From a checkpoint of a small transformer trained on Wikipedia.
Training: a variant of Adam for these matrices, 555M tokens, 8471 steps.
MLP neurons of a small language model. Each row is named by its layer, matrix (up: input weights) and neuron, and shows model dimensions 160-255. Each number is 128 + 32 x the weight over its row's rms, rounded and kept within 0 to 255. Numbers have three digits each.
After each neuron's rows, "fires in" lists the words (lower case) most often at its 100 highest values on Wikipedia text that the model never trained on.

L7.up197:088145139079129085133147184150105085154160111214099106126168135136086149136153112109100117163204120119120180132143145167160112150089107155136133117155132142202198113091145136136139104099184086162131170142053081137114101127108113107123132095194133204122185130116177118081183146136155164158
fires in: "to", "not"

L3.up20:120132135154160034091163099147123157187121084094113126156134140135162132147162107119113141172078113109134158100209136184098185146077109148117104112118185149145163133154068085159136141098122137130176185079092067130079115173111090158148136129113151156245129061119154131126095118127194149102
fires in: "who", "whose"

L2.up338:178159106097145072127111090135116177140075084157146130119140090134132092146166089143103152130065098134156147108109166198157090119128140101147076095084107184082155098137149148165108117112125127093118154140053132155144120169114111153139157114154219133242136052169104094145112175124158156139
fires in: "of", "music"

L5.up316:148141107169137107127142123159117125127125131154169107082098080161126102157074126113144127147106136151099209116112136189125098164127134105165171106105191169163102060160083096152066126179118196081076185149023101109128105183069093118106120136144084113184086076182153100115144147137163119148
fires in: "of", "among", "2014", "the"

L5.up375:131140127138112095104154092157119220136151126106181112130121126103158173121141070123102146136090122128164120111088140180122129086168106164127098177085086125166082135134113080222118120119139169062107173169082108119154142116145105097121067120102159095154118117140095108120092132137148147197
fires in: "by", "music", "christian", "vocals", "detroit", "released"

L2.up96:102096123112105134094118142153084171190141157077142168153108129117118125214082079104122141142104212120162138144172134107076136161167119114085177147129162134081174146109054109141137111142088130136167094123103114149127156066140094161135200198063149102156118140124141089222100122130120144105
fires in: "television", "railway", "footballer", "football", "professional", "executive"

L6.up685:140132097079108055115125078167162140208023091159124141147083157123087155116105157179110141131130190088110158124107166168104131112099117123135127122106183153163160156068127114098062159157087173115107130148153129120077157168127134121105127107134169204127114110114103151121121179143101153153
fires in: "have", "has", "reception", "had"

L3.up139:141141105157137082133133112143160128160081083146146169165189164120146141123137122133098147128204153143091183079107092105129124143119083050128103135140141114115102181163150134147098118138128171129111144202139156101103140110132141061104150152100097238125122155126089151112119176116211177125
fires in: "and", "until", "since", "to", "from"

L4.up3:144216152150137075120156106163078153174108154092158128115190176117153196169097098142120121128137153143146094085133144134150139184110079149089125096189138115105144125122111116139127138121151175152125115146141167087152140108104098100091129142132090151103112125171129106147168148053160082114
fires in: "of", "near", "off", "nearby", "offers", "frank"

L4.up451:122137184152102125157088099209110161166077115173145104159155077108097150106093112178094114141225108179137093090135207135132164152110098137072163119123150132184139190116168115097134084110091145132107122201148131106093139150017111118085082180141099135171133158200087135086135163138173119118
fires in: "of", "about", "to", "than", "approximately", "around"

L4.up269:089104124123165163152131120151096135155142154194035150133115035103141104096107104149099135166146145156082182113098169201177113117160162129100136101100120135088110126146169185123103107182125109073163120120065123095045134162096170124124134169185188205181069106164121110071090154088133159145
fires in: "of", "arts", "the", "s"

L2.up118:185126147119093130157123100151112110077113096130124155099185119192143103126104143130085145112096151150156102157136144170077080142114133075134084113113123134095116119111130187097127174157167138090139137142087109097138162132134094139094193073157089106192169143118094110131153148143098153141
fires in: "records", "record", "chart", "debut", "recording", "private"

L6.up471:122158134100105128132174137112071148105108119145110161085165116159181158130120169169137091138164119093089042142164144111189138100115143121117080121061103169105083137087164154152127102132130114146076120200161098069061127188152113146121116104114168103129189096117077104110164121123132110121
fires in: "was", "his", "old", "short", "their", "saw"

L4.up582:129143142140135107131110128121118144155105150148144151151150103146116153140123076153062166114107107113095157052144094109069147109136142143168116145089117136152113184116188181140042140088166177109105137123146099127181096138124145124104135142110142190109106182158114137090171129127083137141
fires in: "to", "until", "since", "and", "of", "following"

L2.up730:142121151123141092107116139131113090117112119142105186058049172182167097126152103105099125124109146147132111085163127117078123181151133169079085083129126143092143186151111167132149141159166162123120046080122060158137082121139141160134171127141157127164093124063178062188114139105130089160
fires in: "award", "cup", "footballer", "football", "league", "awarded"

L4.up512:125144150166145131109148126132116100081148074164106078087133126163116141108153113141080134134115137116129139155143096146106156168135122146103112102075108138099106142112099143150119190097124136063121073111135088143180131132156059087072165151147092093166129164153064092174125172135137091156
fires in: "total", "record", "made", "present", "records", "billboard"

L4.up435:119178105129183146089189073126135125136099112160137138110141102178179149157188144116116133154103139164113138162129122117144152109100080104119081119081150180138140145153132117135128219148088131175135138138145099100101093105095142165118158102097119162154108097143136075093103092092186103096
fires in: "he", "and", "but", "she", "it"

L2.up572:147124074076141103132165086151142137148190120141142130090087111132100137158143172173027103162153159133154133105125079081093172131163110127130058143167101135139145115155124128167115107194147108200168154146035129143126167135127148132101100101087143204160125036166131099139142107112108181143
fires in: "of", "political", "significant", "scientific", "cultural", "literature"

L2.up317:168199082188128077093104114141121130158114101126128062084080211061096112118124078110099172114138140171131093153146173099092128156102112139087149146152129144112130151132155085082126116081147149061111160150144173082114138122129093119116093168083165107120145181196095143099179191120148068135
fires in: "of", "off", "performing", "offers", "offices"

L3.up662:134173143150197097133115101118153099111130131141081212049179112106124091158153081123064137167165150205057135128061197098118126155212140138139089096130113110086154074113067105141117077135145185118093114115150172048082090100119085066113120138138161143165121123161087144136114084110170146144
fires in: "for", "force", "forest", "former"

L4.up54:114105155140128027096125136165108133108090126144141179143098140098149131151112088063101067153179123117095165013112151134139111161153129149110136159062095153135105105127103158122068120126162162113123120160132195120111087158120106135085134197097108099137068167143129135113156193186094062186
fires in: "to", "of", "across", "dutch", "county", "rochdale"

L2.up148:118138121132132117118118057178124112076095139147124123138102138108157117156081089101121096154138164142075134168044154134093092111139102191149102168093135127107113133116132155197089098201147194124098157173109115090140074110080070082092118058067118153146077159184132162120154170112103085163
fires in: "by", "in", "using", "on", "for"

L6.up494:061140145067138102136123097150097093148165112144121150123119126138147114081166045082074155135097146147158168047110090152096109181098126176138144165127101128117146088129103125195057090126145131104109111178116130082146150134095126107122192172113133115103155123129147107121126114070154148140
fires in: "and", "united", "early", "of", "career"

L2.up613:138174129148196100093168082148084177128112098119127136160165151089083141135170145155133147129121110147113161091138162083082156171091105101142133136124152165122075122117119091209017112133111144088148105189147133053141160098102126139117122200098101198108119137143179158132190141138156117159
fires in: "until", "since", "before", "stations"

L2.up3:179148135080151076104110125142167105067128124110097118098110165126150129214144104112097139150082111121145195144132184108155134097125130147110139151084106220136139185128076179100126151128128141090090110168065132142114103171103159124131192121134216103142148067164083083120129142106129113151
fires in: "art", "artists", "music", "research", "artist"

L2.up288:144126093121132046108115079133090176134119147119160120060156122107146110133113105122144121158144142155145149122122134077073124116068096187121185122167180195095191134114137144155097089113202151138111100079102128170138149137174134104108112112108106222129110094189130136095122157115109108212
fires in: "as", "called", "maurice", "like"

L3.up310:126082125100164116093159106161077106137154101082146080091103178121194124105126066120110118138120168120121082116097170111142169149091150193087151168114106160141093112085154124133109098101093146095157087164109116086112135147077089137134143113152158105169123149118150067111165144145126090157
fires in: "9", "performing", "9mm", "of"

L7.up662:100206125104164118102139114123130114148119102124122126160120148113129134104099096116129133135183082078109136156108145129091144153115060150116107152151102144188176085119194129176137121079131107134182162088055081118087102162047143117103128107200098172096171126173132119151195066134140119126
fires in: "to", "also", "not", "helped"

L5.up354:215084116047171141097175075141124087152127140165173137107077106095136143125058160133106074175137189104124123136126099147105141139133162115135096140099162095124122100096108177158092118076159102065101120104122131132103103124141132146118177149059134170108160099145186156126140114131108123189
fires in: "the", "s", "chevrolet", "in", "carroll", "social"

L6.up701:185113084113107064101101112182139138131121120195128103148124129107092108188129129122151139109107144103139174074078089131132058149134138161153071174112122125119116152116061112130140166130145185090105132203080071151126106113112131115115166147118164122147165074134099094150093151064109103151
fires in: "history", "career", "life", "vocals", "music"

L4.up546:119166097124188144021076137171115087147071126181133130109153112087129150154100063135060071124126127148068098178089148135084127149124108154137097117145094159143065109095128070212125086148184200112115146161160102084110174127122135122108138114090153158152122133149128124150197100109173064172
fires in: "on"

L2.up145:112176106091118093054121137122119072151043136165160113107075155180126148143168062154068176126119178153106153142139103086094126193135109135092176130075146140086129168138124132152037165106188157113102141108114129127098128108139075142102152123122140104151138148191144131175127148152171113124
fires in: "played", "football", "playing", "footballer", "plays", "play"

L3.up315:151142120114164108134121119132085121079056077107150109155133159176128103142139125149112152098128131139100168128072143151134117124097121155156131132074070128126180120127101104130108183076188175120159151159120157055076094092189134098104181119127179095160097105137145064186104135111147091180
fires in: "made", "make", "character", "film", "show"

L4.up510:129109110092130099136130109151114195193193097113078182134112096189121142122149074159138111125133155102139166140155134116117071169144149111119070138126156168159055173110086149190093104187085128155095134159084098129140138088105098044103133152108125137136118111153173097176095107192091134112
fires in: "national", "social", "significant", "activities", "society", "cultural"

L3.up639:112191125119096129095157095150142116166134176149140169135117103144174134152124111107116110115136116149100110118084126137135127135145132166121207069187165150153141107131084154206064128133182148120112153198099145068083073148107075099107077120133144112125104122206150118066125162130153095120
fires in: "united", "near", "of", "out", "nearby", "offers"

L6.up82:181155096145076105118072100152204117171069124137149083082206145118105138093128109119116097155123078171098188129098117151107142076127117124109116138123164158117150102148136121090076114126073165103115113174104152116125134140127094075117123104084141121055144060159140124142153179176120137120
fires in: "have", "has", "cycling"

L4.up752:182132133091069117142087101125096153116121132135159104146129098147064136130108053169121095139134118161064146066100140088110124113255054113130154184133152127124111163156120137125123105139155194105176144241129173087149114157146138105104149186141127149189152158118140122102142116094190160154
fires in: "each", "following", "same", "that", "every", "to"

L6.up686:156148145110126144161152110163130124088122184134120109124153146106093132116080138180090174126186131147140143107102090191132115129098125154120124119097115135162127151090160130151140150103115135110123060094164145118061157154111100135120098143191100129184096147142113116093089078138106102148
fires in: "early", "to", "approximately", "about", "late", "over"

L5.up136:131142120144150117034178069117154094110119131142147157120149124158118154153168084132171123121089098131151129117176101133110117179162101152121096146130139147137123125137116102120125162131151133098088233099084089068050123113121137159139149168109162121081114097149185136090113171081122142113
fires in: "she", "he", "it", "shelton", "health"

L3.up354:156193128060135084079116117145088129143065110149121130096135140194106151088113158194107112134088122162133176102078212083163151106102089079052092145152227161151193092088126146115150138079088126136194083143159158120149122148097117128126120065112073155127168093166092105117145151135119053122
fires in: "had", "have", "with", "has"

L4.up762:143181121149082110077141108126086133112109093128106112086120150127152134112170122107092091135147131214066140154111091101125118138130130101153075095154128118103133117137147079144098096095160213177176192144125155034108095132113081126105110074159149129150154175174090159132167106104175152144
fires in: "for", "at", "when", "atlantic", "forest", "force"

L6.up390:111139135127144114115157141144138150138172118144130155129124134127058130082137150090068160121168128107099155111135157107061094167139123114135082064151173115156142094149122070139113103104093134086181167152092106093141133123104138112116118140147129194116168105138141111137182149108101106153
fires in: "to", "would"

L5.up439:154191145092107164102159107156105125133063108178140165147079121144210143130128123128127113116176138176121127164115117090116116158086125151128063121123150176189131185192114178153068118139112175115118145132110150080106152124068140132112144105127112183082141167128152114150183146128073106071
fires in: "but", "and", "until", "to", "then"

L6.up668:141128103057092095119140103150133092194150154125102147145076117077137088132111213145082110136162244167141109107152079168160081124100111126116074123147159170072138136123146121171063147154172187119137132139093095096082115150102103162135135150095092206108134116171161156120155135138123166119
fires in: "s", "its", "taken"

L2.up325:124178102114161111137171107168135121128126107130143104133166117158159154089128138101100126128174129230112120072066066114122124099127123185115109095149141172098147088174088134148123113071186124094139158088120163116107167093128128112136128131117169133118106082155163107154148137120131090179
fires in: "as", "named", "name", "called", "made", "make"

L4.up253:162119122189083121144092079179135144155165125190141113070150185125097139120132049137124144155193090216179135134035156155139133150125065174094148124115112137148114134131108110154120094126087131080141137137166141168141122123118110082077132083133098102102143155161168136138135162120139148167
fires in: "over", "about", "between", "overlap", "around"